From a checkpoint of a small transformer trained on Wikipedia: 15.3M parameters.
MLP neurons of a small language model. Each row is named by its layer, matrix (up: input weights; down: output weights) and neuron, and shows model dimensions 0-127. Each number is 200 + 20 x the weight over its row's rms, rounded and kept within 0 to 999.
Before each neuron's rows, "fires on" lists the tokens most often at its 100 highest values on Wikipedia text that the model never trained on. A number after a token or word is its count.

fires on: " \"" 46, " un" 13, "-" 8, "fa" 4
L16.up149,234,167,181,200,192,226,197,217,206,211,167,196,153,191,204,213,228,199,189,215,172,187,177,173,239,245,190,212,179,200,210,205,201,212,208,231,213,187,186,205,196,238,188,223,179,180,174,181,218,197,162,185,192,223,180,214,225,219,229,243,204,188,187,190,199,213,193,186,230,208,213,176,174,165,168,200,215,210,200,198,222,187,226,198,208,265,179,232,209,187,190,179,180,195,194,192,204,215,162,173,233,173,192,168,205,175,176,210,182,218,200,197,168,214,228,171,168,215,207,178,220,182,213,174,221,207,218,223
L16.down149,211,218,187,231,189,192,191,204,193,217,155,237,159,200,203,221,199,175,179,220,199,179,182,218,207,228,148,205,207,208,219,219,162,175,195,242,187,160,195,207,174,235,206,213,230,219,186,200,190,184,204,198,196,155,200,208,193,214,193,238,211,212,218,198,172,181,220,217,248,208,206,175,201,192,135,200,185,193,231,217,194,176,209,157,227,230,209,201,214,206,215,181,205,191,211,216,195,171,189,209,205,216,232,197,159,167,182,205,199,206,173,192,232,158,233,196,206,190,173,219,196,217,227,182,229,234,190,209

fires on: ":" 32, " the" 28, " as" 9, " \"" 6, " of" 4
L7.up322,193,175,171,193,190,238,210,227,187,217,189,196,177,221,200,196,215,204,207,201,206,239,197,180,195,203,189,219,212,208,224,188,181,198,185,198,192,199,230,177,208,189,175,201,210,189,224,226,211,205,191,176,183,197,194,204,178,211,208,185,206,191,249,163,223,225,208,236,170,209,192,201,186,238,175,172,201,216,193,202,177,186,206,213,181,188,194,186,253,208,201,150,196,209,182,194,187,240,208,191,203,221,191,180,207,141,177,193,231,229,213,219,175,196,210,203,210,203,190,189,177,216,245,197,171,191,172,182
L7.down322,191,194,175,224,180,205,192,214,220,205,194,204,234,207,215,212,199,229,220,179,158,171,191,238,194,203,206,187,181,196,219,196,205,196,194,206,192,212,224,226,197,197,156,233,188,218,225,217,201,219,172,220,211,209,175,222,225,238,191,196,167,193,220,170,153,212,175,189,199,212,225,195,209,199,208,223,218,218,198,207,207,187,198,189,245,200,226,204,195,158,215,214,208,205,187,220,227,183,224,188,218,209,207,151,188,177,221,203,206,213,183,193,185,204,198,222,227,206,229,214,214,206,186,217,175,206,207,233

fires on: "," 70, "." 19, " and" 10
L7.up812,223,169,226,204,243,180,224,198,194,178,192,195,195,224,220,198,223,177,188,202,216,207,178,205,208,207,207,204,220,199,178,187,195,212,181,207,236,215,225,205,194,170,187,200,233,214,206,206,190,198,166,198,206,205,168,177,201,239,243,198,226,171,198,209,208,191,198,184,166,209,194,155,231,192,223,179,232,190,201,174,234,153,219,141,176,175,182,202,183,217,173,215,206,191,190,218,219,212,212,214,233,212,176,198,187,184,188,224,183,218,209,204,201,190,181,179,215,219,177,181,197,216,188,228,185,151,163,201
L7.down812,191,189,184,207,232,192,184,187,185,197,201,197,213,173,209,210,202,181,185,218,238,238,193,211,177,211,206,169,204,198,229,210,202,176,158,192,222,229,182,204,186,204,202,201,207,205,152,179,172,214,211,167,189,232,254,196,213,192,221,208,228,204,217,194,210,200,190,206,214,237,204,207,181,231,158,210,217,195,229,175,187,200,197,213,177,223,165,171,208,200,220,161,173,182,197,182,175,175,195,210,207,200,208,207,206,173,233,184,181,191,200,201,231,248,216,217,232,216,207,212,215,214,187,220,205,209,204,203

fires on: " and" 45, "," 28, " As" 8, " but" 5
L7.up684,213,203,222,220,228,179,182,168,180,181,206,163,182,226,199,205,183,227,203,219,201,211,187,194,231,201,253,203,220,217,213,211,204,208,196,252,228,250,189,207,224,204,220,181,212,233,196,214,209,209,155,158,168,209,196,183,222,240,223,203,204,188,172,197,172,176,180,246,192,211,192,171,194,180,238,218,193,183,189,165,217,183,231,166,191,200,195,215,174,207,168,214,206,206,190,209,230,232,199,199,191,201,201,184,197,198,186,187,183,233,210,213,195,164,166,203,193,177,204,178,189,203,234,221,175,180,177,198
L7.down684,215,175,194,214,233,164,213,213,210,219,178,182,192,179,208,198,175,207,216,214,231,220,212,223,216,204,192,188,201,189,224,162,172,189,143,211,217,209,181,199,208,165,216,165,192,195,219,192,209,195,227,192,202,224,207,215,180,225,204,182,196,187,212,196,201,181,179,172,212,210,211,223,228,190,155,186,213,185,197,205,222,172,174,190,186,184,189,200,208,211,213,178,199,191,213,184,210,205,207,247,192,219,177,230,240,184,240,213,186,180,206,192,213,229,159,217,203,183,202,211,204,208,174,185,219,190,231,236

fires on: " it" 21, " un" 13, "un" 13, "ll" 10, "-" 6, "est" 5
L4.up231,201,197,184,181,166,199,239,176,225,194,202,219,178,193,201,160,194,221,176,193,204,187,171,212,178,212,184,206,166,176,196,187,180,173,238,201,179,161,215,228,191,231,153,174,203,212,189,223,204,210,227,191,200,198,203,192,216,179,190,185,194,204,234,183,223,204,175,233,197,194,172,135,175,189,200,211,194,206,203,181,231,204,215,237,206,222,197,191,178,219,185,210,196,194,203,215,244,195,180,195,204,191,227,179,192,228,198,182,192,180,209,182,197,205,211,207,237,202,191,177,197,222,195,233,208,177,239,183
L4.down231,205,207,231,207,207,214,200,193,182,178,198,224,195,191,204,196,203,200,210,188,177,214,192,179,194,218,217,214,184,193,215,186,180,192,210,206,201,194,242,177,205,223,216,194,173,232,188,216,198,199,220,198,219,163,206,188,219,190,203,208,197,204,191,216,222,207,199,223,201,175,197,199,187,171,179,191,198,168,219,198,214,176,200,191,197,208,211,178,233,173,182,197,204,187,179,206,188,174,177,231,191,208,186,212,194,203,194,204,217,228,203,219,192,217,173,235,207,198,172,225,212,197,209,237,183,248,231,188

fires on: " the" 70, "the" 5, "|" 4
L14.up795,190,208,196,215,175,205,208,184,235,203,200,205,183,200,187,202,140,253,210,203,201,210,177,191,201,211,226,215,224,199,190,213,207,220,190,181,219,230,208,183,192,195,207,224,244,206,166,209,215,206,179,224,180,234,185,220,188,193,181,175,192,209,172,176,210,158,184,159,175,212,201,198,187,219,189,185,185,224,203,208,194,174,215,221,192,202,221,160,232,197,186,210,228,217,209,183,218,194,231,209,218,192,182,191,183,195,196,197,193,228,202,184,184,206,223,213,213,197,205,176,240,180,230,180,206,196,175,178
L14.down795,197,198,210,175,211,180,176,210,208,199,199,199,216,224,226,194,217,161,232,224,207,192,167,211,192,188,190,195,201,173,144,177,169,191,208,224,188,179,173,205,222,217,200,199,179,184,181,188,173,164,205,178,210,210,175,200,205,172,219,238,191,212,213,209,191,218,189,189,218,187,193,209,197,215,200,203,213,159,207,171,200,216,184,203,188,221,172,223,187,209,225,182,208,191,196,207,275,192,179,187,201,228,208,227,189,213,212,193,225,203,191,161,179,163,209,226,184,193,198,205,204,232,170,231,214,214,214,182

fires on: " for" 15, "In" 13, "in" 9, "pre" 6, " in" 6, "Pre" 4
L7.up136,184,219,218,186,221,184,211,213,191,197,198,183,162,194,170,230,193,174,196,181,198,187,185,184,220,190,182,204,214,196,183,244,208,236,215,241,195,221,206,205,209,203,216,208,205,199,203,202,190,138,206,218,218,181,196,199,216,173,205,212,175,190,213,174,141,216,189,152,142,191,183,186,211,215,193,183,210,197,180,213,170,205,180,163,238,206,230,209,234,201,185,204,181,211,223,182,197,203,203,213,213,181,224,209,217,184,192,211,196,200,210,195,196,216,212,210,189,220,202,209,183,204,201,224,197,222,215,200
L7.down136,198,222,184,168,189,215,209,204,215,214,225,200,219,210,146,186,223,173,214,179,201,206,171,195,186,163,203,176,202,244,213,185,188,219,170,194,182,184,177,216,196,245,198,197,194,195,201,245,180,179,201,228,219,190,190,173,196,164,206,186,187,183,207,206,176,190,216,191,185,235,206,235,197,216,181,193,222,215,222,188,178,218,199,171,167,166,231,203,172,186,182,204,202,178,197,211,202,179,215,203,206,207,215,226,222,171,183,204,186,217,204,188,189,198,195,201,185,170,197,196,197,240,181,208,221,170,201,189

fires on: " |" 23, " (" 20, ":" 12, " –" 7
L14.up248,223,239,259,201,202,236,181,211,206,180,213,191,212,190,204,197,196,184,193,204,196,238,218,192,166,186,183,215,169,187,197,241,226,205,204,188,173,225,236,221,179,205,191,215,196,179,204,195,209,200,217,180,234,184,224,222,236,202,184,184,190,234,172,242,188,183,196,182,207,182,218,173,213,198,215,191,189,207,204,197,175,172,205,213,220,203,178,201,190,194,182,215,185,189,260,196,246,195,191,211,175,222,219,246,196,175,175,173,184,203,197,191,183,203,173,202,162,180,174,250,209,199,160,208,200,201,187,182
L14.down248,206,206,210,205,176,206,197,212,172,196,182,177,235,212,219,190,181,173,233,196,204,136,198,181,205,144,220,199,201,217,208,216,230,210,189,210,204,221,210,199,207,192,192,223,200,176,202,205,206,199,224,182,223,176,180,209,185,184,206,208,171,187,165,200,195,201,218,188,196,228,222,229,193,221,222,170,221,182,229,203,219,201,214,222,179,201,233,197,200,192,213,175,201,193,223,204,208,211,178,212,227,207,196,207,184,230,231,228,183,206,180,186,190,183,215,220,196,213,218,150,196,229,168,200,240,180,205,186

fires on: " such" 22, " well" 14, " ext" 6, ":" 6, " |" 6, " a" 5
L13.up378,189,176,217,196,185,219,238,206,210,249,194,250,213,206,217,225,193,194,234,214,223,177,199,240,210,182,196,174,201,207,207,221,168,201,191,216,202,180,207,172,182,223,214,210,226,201,230,193,206,196,202,227,200,219,201,188,205,204,191,179,202,204,185,171,213,223,196,198,186,217,212,184,186,223,187,208,197,172,188,203,179,187,202,238,212,169,202,207,188,166,184,223,192,238,184,203,201,186,185,209,206,206,211,190,177,224,236,180,200,214,229,218,206,183,172,220,214,202,232,163,190,212,180,170,240,149,193,197
L13.down378,218,178,175,206,203,175,202,251,203,205,202,233,178,214,181,194,209,176,210,197,170,215,200,201,207,198,199,191,222,200,172,191,236,207,187,196,210,183,233,215,204,184,216,192,194,218,176,215,197,187,193,203,216,169,228,215,210,151,206,173,203,195,200,189,186,219,172,190,198,229,231,215,176,181,187,226,208,201,168,217,184,196,156,203,193,192,184,188,232,205,145,251,182,213,165,193,192,183,191,171,186,246,228,182,172,179,196,189,165,245,192,204,191,188,198,231,201,214,212,229,200,180,204,209,177,225,220,193

fires on: " such" 20, " well" 15, " as" 10, "man" 8, "w" 6, " that" 5
L8.up660,209,205,195,149,175,198,224,193,206,222,166,199,217,235,218,210,201,178,211,177,190,163,184,208,205,193,214,185,230,231,246,192,196,205,199,187,198,221,192,192,215,190,189,215,222,164,219,184,202,189,233,204,184,175,193,202,203,189,213,168,181,217,204,174,178,241,229,201,180,240,238,194,202,219,176,200,195,164,203,191,173,178,204,208,206,189,204,181,177,217,206,228,171,234,204,216,228,193,221,236,194,185,187,227,186,152,198,197,212,171,187,221,167,169,200,194,194,227,208,198,166,174,178,197,178,197,189,213
L8.down660,242,169,197,211,223,176,202,178,228,178,193,178,183,156,203,201,197,217,233,215,225,219,200,189,219,178,201,224,212,216,229,196,202,223,192,223,195,187,211,203,213,191,171,194,198,190,194,180,205,230,204,218,188,213,197,210,202,227,174,233,162,207,221,159,195,175,193,212,204,193,214,218,191,220,166,201,180,201,189,202,192,211,188,192,200,197,211,184,239,204,163,218,213,189,189,204,203,201,156,160,183,188,209,210,219,221,195,201,208,217,182,187,234,160,211,252,232,197,199,219,198,209,172,160,191,171,207,198

fires on: "H" 34, "=" 15, " H" 13, " Health" 4
L13.up78,231,176,195,160,201,186,198,175,212,209,192,165,171,200,231,191,164,186,188,171,236,228,204,214,200,194,202,167,192,199,175,202,202,183,229,197,200,170,182,191,179,219,198,194,203,217,239,216,189,191,228,239,217,222,164,216,199,238,195,205,220,218,219,235,202,186,218,241,178,195,170,196,180,224,201,223,182,185,218,193,186,178,166,196,202,172,221,205,196,182,196,204,213,206,213,202,194,197,188,188,196,181,212,214,221,215,148,188,188,210,200,196,198,189,187,213,218,204,187,197,213,197,183,234,232,237,179,161
L13.down78,207,200,203,208,212,208,182,213,214,185,192,191,185,178,192,178,196,231,198,189,229,199,230,196,212,179,206,194,223,206,193,206,198,185,194,216,200,200,222,170,188,208,198,201,204,212,228,224,200,214,210,197,181,199,208,224,209,183,179,198,205,211,200,177,185,189,179,232,194,223,145,205,188,209,212,169,198,200,206,185,191,195,186,191,230,224,157,177,197,170,239,186,235,179,203,207,164,203,174,209,232,158,219,216,176,176,182,198,193,174,182,200,205,206,162,191,218,218,189,168,200,167,223,177,226,203,210,189

fires on: " or" 47, " and" 18, "−" 5, " not" 5, "," 5, " (" 4
L8.up716,208,191,189,181,179,191,157,193,209,221,195,180,206,193,179,209,206,221,237,217,187,214,176,209,203,173,179,230,205,165,215,192,173,188,213,185,192,224,198,154,229,221,209,162,197,212,244,196,188,217,167,197,156,216,198,162,151,215,190,235,208,213,193,202,191,194,224,220,218,214,186,208,187,205,206,198,193,235,218,208,233,190,226,200,200,238,209,185,217,217,223,210,198,191,197,165,213,190,217,185,193,200,215,203,219,194,184,191,231,210,167,200,225,188,188,218,233,229,191,225,175,160,199,183,206,192,185,189
L8.down716,200,196,173,216,186,180,240,168,210,171,181,211,213,206,179,213,189,213,198,180,195,184,190,213,221,191,215,211,195,229,178,204,222,193,186,216,193,201,210,207,176,163,182,228,198,220,211,210,212,173,217,183,207,203,190,246,207,177,166,190,207,203,182,186,183,215,204,205,175,160,156,209,204,191,202,177,187,205,226,179,199,212,161,206,198,183,167,206,186,203,213,196,238,169,209,232,196,192,199,168,207,217,180,200,178,194,243,172,191,201,180,189,169,195,198,200,189,219,205,177,237,269,185,221,191,196,230,222

fires on: "-" 40, " un" 33, " Un" 13, " non" 4
L14.up121,157,196,185,218,217,225,214,183,218,201,199,190,188,168,192,174,179,224,194,231,226,215,205,195,190,158,171,193,207,171,219,176,212,194,206,225,193,186,184,197,239,193,171,183,207,227,197,177,195,196,174,203,181,212,203,189,239,219,211,211,193,210,162,211,191,180,219,172,201,186,209,169,205,205,219,218,160,211,232,202,234,218,216,222,194,220,203,241,213,211,191,217,202,198,215,209,209,193,174,238,194,208,217,177,170,226,199,227,189,227,237,185,192,214,210,179,168,236,197,232,203,190,203,193,189,194,222,184
L14.down121,193,215,194,209,223,190,202,210,183,214,207,213,202,178,217,216,194,204,177,215,197,231,182,225,208,218,188,242,251,200,233,205,224,212,198,213,160,206,193,197,222,232,163,197,225,203,202,181,215,173,198,214,226,195,202,125,177,180,206,215,200,224,174,177,190,177,199,217,212,215,186,187,181,182,203,174,188,213,217,201,170,193,241,227,190,171,221,204,177,231,228,231,209,182,197,210,174,247,167,199,215,185,181,212,160,204,174,179,195,181,190,197,219,194,193,197,208,185,186,220,239,192,225,191,188,194,218,194

fires on: "–" 47, " goal" 10, "uch" 4, "oke" 4
L5.up651,191,196,171,196,242,207,204,207,226,212,168,161,197,228,211,221,190,181,186,241,217,206,191,172,228,202,169,195,219,192,181,159,214,169,156,190,186,210,189,187,190,185,191,177,213,192,218,189,257,224,212,178,195,183,212,194,171,215,210,212,174,195,185,208,205,195,207,166,220,163,204,184,216,211,186,214,199,195,203,219,176,213,182,202,169,197,205,218,211,221,188,256,175,201,224,179,227,193,216,174,200,206,219,196,215,190,194,205,181,166,191,202,219,175,194,219,214,177,202,197,191,208,161,210,224,227,202,239
L5.down651,193,179,177,207,201,202,190,178,202,218,183,183,178,166,195,228,220,161,209,211,204,211,151,214,183,204,193,174,217,216,200,195,188,242,185,206,189,219,188,204,175,227,140,201,182,200,223,209,219,248,214,197,186,191,248,208,209,204,189,200,202,189,207,168,194,210,224,202,175,166,186,183,180,179,209,229,189,217,208,203,188,219,200,218,177,210,195,202,209,177,189,209,233,220,221,198,187,184,232,190,192,236,187,174,207,217,227,203,175,229,188,206,190,209,213,185,166,220,198,223,211,178,171,189,173,192,228,219

fires on: " and" 32, "-" 14, "," 12, " a" 4, " include" 4, " as" 4
L8.up800,188,221,202,178,179,199,194,206,200,203,166,242,201,250,203,208,226,200,217,182,188,180,173,228,225,189,183,216,206,191,144,199,202,232,181,172,201,197,191,240,193,194,205,162,173,233,209,208,218,181,201,194,182,243,208,228,220,199,207,196,194,206,198,182,177,203,200,204,184,212,192,188,224,196,234,201,208,214,201,199,205,223,211,233,202,191,230,229,197,161,200,220,218,213,226,201,271,174,184,218,192,160,196,208,175,189,214,198,160,180,153,180,193,188,196,155,174,214,228,187,177,187,213,211,193,182,166,195
L8.down800,234,214,204,202,199,203,207,210,185,196,185,187,212,214,206,176,187,199,218,166,208,229,235,177,169,209,187,214,176,195,228,199,168,165,184,193,200,203,165,153,170,232,193,176,213,196,192,221,237,187,203,206,192,185,191,213,207,203,213,212,194,202,216,184,196,241,216,226,247,191,179,217,203,191,202,212,226,206,194,189,207,214,216,218,226,210,222,179,179,217,193,160,209,222,170,188,252,190,198,202,211,200,177,161,186,206,197,178,221,213,204,215,204,178,179,204,189,198,199,223,173,193,199,190,205,223,247,186

fires on: " was" 24, "'" 17, " is" 9, " were" 6, "an" 4, "An" 4
L4.up252,199,223,190,187,189,189,206,210,222,202,188,155,192,174,179,214,206,216,196,237,178,202,237,186,221,193,219,200,197,189,176,197,219,183,189,219,191,166,185,192,196,216,192,172,217,220,211,186,249,192,195,193,194,232,213,192,194,203,185,226,173,200,209,185,199,222,197,221,196,199,203,220,228,183,187,212,227,186,209,205,199,246,196,215,197,208,223,207,194,227,227,219,210,208,199,207,240,211,190,212,190,230,218,215,197,215,172,209,179,218,214,178,186,184,155,218,194,213,209,245,216,185,200,186,196,175,161,230
L4.down252,206,212,202,208,204,201,167,162,141,218,183,223,212,208,186,213,225,170,227,179,222,184,235,201,194,200,215,197,184,200,228,206,176,232,188,202,203,195,204,212,189,202,203,174,184,183,238,223,192,209,203,212,183,194,213,203,172,222,211,192,206,192,213,184,177,221,182,168,207,183,174,197,197,186,185,228,224,181,231,193,193,172,223,161,200,220,198,179,227,198,225,201,199,209,209,201,203,228,202,189,215,216,219,182,160,180,193,180,207,237,180,193,202,199,216,145,216,208,204,185,199,179,201,200,204,195,187,202

fires on: "-" 46, "ing" 6, "ng" 4
L7.up963,205,230,195,200,216,198,203,196,178,201,213,238,220,199,158,171,194,178,229,182,177,190,208,208,235,183,228,180,213,225,223,196,189,203,174,200,211,181,208,206,168,169,204,193,192,176,217,214,226,236,197,180,164,228,222,229,225,199,223,171,228,196,197,184,214,237,223,181,213,191,186,178,201,191,204,197,208,228,224,181,199,214,202,219,203,195,160,192,221,227,186,218,204,205,181,205,243,205,209,179,208,168,205,209,188,228,205,193,200,189,189,204,226,196,200,244,160,202,235,208,237,238,180,224,218,149,185,157
L7.down963,190,168,193,202,211,189,198,227,209,210,203,170,232,216,178,197,174,215,181,180,232,197,214,185,200,193,199,175,189,217,247,210,192,165,247,197,193,226,197,174,189,201,188,227,185,215,187,208,170,222,185,195,204,164,202,195,219,211,203,219,206,208,201,175,233,192,176,215,206,178,191,193,222,191,210,162,183,172,183,238,190,219,212,162,195,192,244,207,214,230,175,227,190,163,225,197,162,201,209,191,170,231,184,241,242,209,197,197,197,244,182,232,180,149,173,204,184,185,164,190,209,201,196,227,169,215,228,192

fires on: " and" 55, "," 24, ";" 8
L8.up887,223,186,239,245,252,172,202,195,161,186,191,189,239,220,182,213,208,182,205,208,230,178,209,210,239,170,180,204,205,150,223,203,186,227,190,192,220,215,180,200,208,208,218,133,219,219,201,222,180,209,187,167,176,230,200,208,208,243,211,200,248,180,215,195,193,189,207,172,201,221,219,203,206,165,204,175,221,159,209,197,228,198,218,181,224,185,210,195,218,218,201,200,223,219,178,179,203,166,171,204,192,181,204,177,223,196,227,189,226,207,170,169,215,173,151,189,194,213,193,215,171,162,201,193,185,177,200,176
L8.down887,194,218,214,202,214,177,230,209,208,209,167,220,195,226,178,174,203,207,207,197,208,193,185,203,187,243,205,201,184,198,206,219,194,225,170,198,239,168,174,202,191,191,212,216,177,195,174,194,201,171,165,182,190,208,191,213,217,213,198,198,219,150,194,213,195,224,181,196,211,187,225,169,232,173,206,200,211,183,228,218,208,207,167,169,179,200,188,198,155,204,225,189,227,184,188,204,245,211,178,209,186,189,212,183,196,210,206,179,218,213,178,199,207,213,155,209,231,196,208,222,168,211,192,216,181,205,237,215

fires on: ":" 27, " as" 23, " like" 13, " including" 12, " included" 12, " include" 9
L4.up265,173,210,202,181,208,198,177,227,200,207,163,223,198,245,192,188,177,151,202,200,175,200,201,207,204,215,237,209,217,190,190,180,208,198,216,205,183,194,218,218,210,181,185,200,213,168,217,206,202,206,232,217,209,226,201,180,192,186,190,214,234,213,237,207,229,205,201,202,200,182,170,185,212,210,197,188,221,199,217,194,243,211,246,218,175,172,189,160,177,208,197,183,206,180,154,181,238,209,185,191,200,207,231,217,205,186,211,223,221,230,219,215,197,207,207,190,207,198,185,199,201,194,213,221,231,186,191,184
L4.down265,177,205,180,200,197,212,201,184,175,208,194,212,201,211,217,195,204,179,213,188,177,222,200,216,171,184,236,188,246,186,196,178,190,183,231,210,227,160,170,224,215,196,229,188,200,168,195,207,201,210,163,252,201,239,191,182,205,191,176,206,203,234,220,191,252,241,152,206,205,163,202,196,222,207,200,189,226,189,176,204,199,204,200,191,175,194,206,202,195,192,213,212,228,214,205,199,217,196,217,188,194,196,212,209,202,168,169,220,200,228,203,179,169,178,160,214,193,214,181,183,222,189,250,218,188,214,163,211

fires on: "ing" 40, "lis" 8, " making" 7, "ng" 5, " make" 5
L4.up1009,203,188,167,159,201,210,204,214,193,208,226,210,185,186,212,167,205,178,179,160,219,228,207,216,190,189,208,225,208,221,192,191,200,226,217,209,203,178,184,169,194,180,213,246,197,209,188,231,184,217,241,201,185,169,196,190,208,222,218,231,181,223,189,192,230,212,210,205,199,185,197,197,210,199,211,214,240,229,187,185,178,188,191,155,173,214,192,187,203,191,179,232,233,213,193,196,210,222,213,152,201,210,181,222,158,180,221,151,226,193,192,193,199,205,230,202,191,203,185,196,206,227,169,208,207,165,203,224
L4.down1009,205,193,223,186,195,223,222,207,204,177,214,196,199,221,202,194,174,217,228,198,188,206,220,211,222,205,203,189,164,178,216,240,198,193,208,197,176,188,190,205,228,201,205,184,200,206,168,194,164,216,168,186,201,192,195,207,159,204,210,214,192,194,213,215,197,211,188,204,177,211,200,201,195,213,208,217,195,220,176,212,205,176,203,182,193,240,149,192,201,225,167,242,172,217,179,167,127,212,210,213,171,173,178,237,235,208,221,202,192,213,194,230,182,217,202,202,192,208,231,202,213,182,167,199,202,196,199,200

fires on: " un" 17, "-" 11, " C" 8, " up" 8, " Un" 6, " be" 6
L13.up179,222,203,198,181,235,237,221,176,168,182,218,204,222,225,213,214,177,213,175,194,177,236,175,208,208,196,217,204,171,218,188,180,215,204,193,206,209,199,192,196,218,207,208,205,198,180,203,213,218,184,211,172,188,183,209,185,216,249,256,195,233,209,210,202,201,196,188,227,231,197,196,190,202,203,204,210,216,197,195,199,212,232,260,224,225,183,189,217,208,204,166,228,197,182,206,181,182,185,227,207,216,225,171,206,190,205,187,207,202,173,240,212,178,178,240,200,184,213,181,173,175,182,197,171,215,219,218,176
L13.down179,195,189,188,198,194,218,241,203,216,211,235,179,211,179,223,219,218,232,202,167,191,195,233,208,210,183,185,182,214,181,199,207,208,208,198,223,197,212,176,210,184,197,172,177,196,214,181,199,156,228,204,188,180,233,213,213,177,200,224,205,198,203,197,219,195,180,247,175,215,196,153,210,237,226,200,196,170,161,200,238,147,223,207,234,190,227,194,230,207,181,207,204,174,181,213,202,136,237,179,192,215,206,193,192,161,194,161,199,182,191,211,230,187,203,229,211,181,194,193,171,175,192,223,172,228,198,201,201

fires on: " the" 48, " no" 9, "-" 9, "The" 7, " The" 6
L13.up319,171,202,212,202,181,199,193,189,192,209,206,196,224,223,187,204,216,206,158,194,194,190,179,175,191,196,191,223,197,196,217,169,178,203,211,235,212,228,200,163,203,239,217,211,223,160,186,244,240,222,203,186,140,234,194,198,199,194,221,212,193,178,194,167,215,216,214,173,202,214,216,217,198,204,201,184,200,247,198,177,229,165,245,209,196,194,218,174,197,217,185,223,180,174,216,219,212,188,188,181,200,199,164,167,212,196,195,196,198,182,197,177,202,196,215,233,213,214,181,212,194,201,214,217,180,166,160,207
L13.down319,182,179,196,201,180,180,193,178,202,203,198,186,194,164,211,204,210,207,208,197,198,229,197,209,203,213,187,207,207,182,210,181,203,183,193,190,204,195,186,210,188,215,185,207,210,188,224,185,168,183,193,189,174,205,155,201,206,194,212,198,197,204,202,212,169,201,163,195,190,213,181,220,177,194,179,180,173,215,169,198,227,216,238,235,225,231,184,206,221,202,214,162,195,171,181,175,287,184,242,202,204,245,175,197,195,194,236,215,196,200,188,196,189,180,192,259,203,229,176,212,210,182,205,191,224,215,161,178

fires on: "," 22, " and" 18, "0" 17, "\n" 11
L3.up531,237,205,195,194,228,130,210,195,200,208,212,233,171,201,197,211,202,200,200,192,225,181,209,218,236,245,200,232,234,167,203,225,183,241,210,209,215,206,225,236,207,249,228,177,199,209,177,199,196,227,188,177,204,187,192,205,182,225,223,186,197,210,190,198,198,193,206,178,188,203,217,188,237,179,193,192,237,192,191,165,201,203,201,199,202,202,197,195,207,205,204,202,213,166,207,215,199,211,204,187,232,218,173,197,206,185,204,200,168,192,210,214,196,199,167,234,183,164,194,183,227,197,176,191,193,209,209,166
L3.down531,155,201,225,215,207,221,209,185,165,205,194,159,200,203,231,198,209,209,190,190,196,189,175,219,181,214,209,215,191,177,228,201,211,195,213,205,183,186,193,163,221,200,203,189,188,202,211,170,216,187,210,175,182,192,193,225,199,215,221,204,230,182,189,225,206,199,179,160,184,227,190,209,197,195,198,202,211,191,199,229,177,173,164,195,199,215,191,208,193,170,186,218,158,206,171,152,165,203,178,213,174,182,240,224,202,206,210,200,230,224,208,226,196,206,188,209,242,204,199,181,179,166,215,213,225,180,202,192

fires on: ":" 26, " of" 18, " was" 14, " were" 10, " include" 4, " included" 4
L5.up638,212,217,201,212,227,187,223,168,189,221,199,177,191,215,180,195,193,202,234,220,198,210,227,207,225,186,227,223,249,164,209,177,213,193,191,190,191,201,208,192,207,182,157,200,229,197,216,224,190,202,209,190,173,232,177,180,186,221,175,232,190,197,210,203,209,210,211,211,169,187,204,174,256,206,152,199,216,224,195,211,201,208,227,232,178,215,203,205,194,207,220,216,193,204,212,176,198,204,186,192,215,184,228,190,204,171,177,202,203,228,178,179,173,190,184,193,194,215,197,171,219,231,256,232,207,213,175,224
L5.down638,189,188,162,194,199,205,186,178,161,157,186,179,183,195,192,197,205,189,235,164,222,213,176,214,213,203,205,178,214,182,173,201,210,237,230,195,193,213,210,235,228,195,185,196,197,189,216,209,189,209,198,230,217,229,213,154,194,201,184,211,186,180,207,203,262,218,178,215,213,205,171,186,220,196,227,187,229,189,190,201,182,131,201,201,184,206,196,212,204,164,231,193,197,204,211,236,253,220,182,235,201,192,209,210,200,202,186,211,226,227,195,178,203,200,199,210,222,218,197,199,221,222,221,222,201,215,195,201

fires on: " a" 44, " \"" 11, "-" 8, " un" 5
L13.up852,204,216,165,204,224,208,189,174,198,190,215,153,165,206,219,222,167,234,192,188,192,197,186,214,208,208,212,224,217,215,215,186,260,187,215,234,198,200,181,199,180,196,214,199,195,236,212,175,197,222,193,204,189,205,229,238,214,213,170,194,224,231,231,199,243,247,183,230,193,188,201,190,181,213,159,238,197,167,207,218,224,175,222,161,173,224,221,193,201,239,192,209,185,216,238,192,210,182,204,183,211,168,192,197,167,227,203,208,182,186,211,158,205,207,216,178,212,204,203,196,207,230,162,254,228,211,208,200
L13.down852,219,157,183,213,190,201,179,201,204,207,170,237,177,186,186,217,180,226,211,200,164,178,171,191,213,191,190,201,219,190,216,212,213,198,200,226,225,169,197,205,208,224,159,180,188,197,196,202,213,235,213,238,241,187,175,173,216,191,233,165,206,220,217,177,178,194,166,227,223,208,211,185,156,155,164,207,204,171,217,202,204,186,197,199,204,213,198,229,187,199,209,185,218,211,212,228,179,203,208,215,188,230,175,213,167,210,181,187,196,175,220,178,176,191,228,187,179,230,216,208,214,200,166,175,181,237,204,190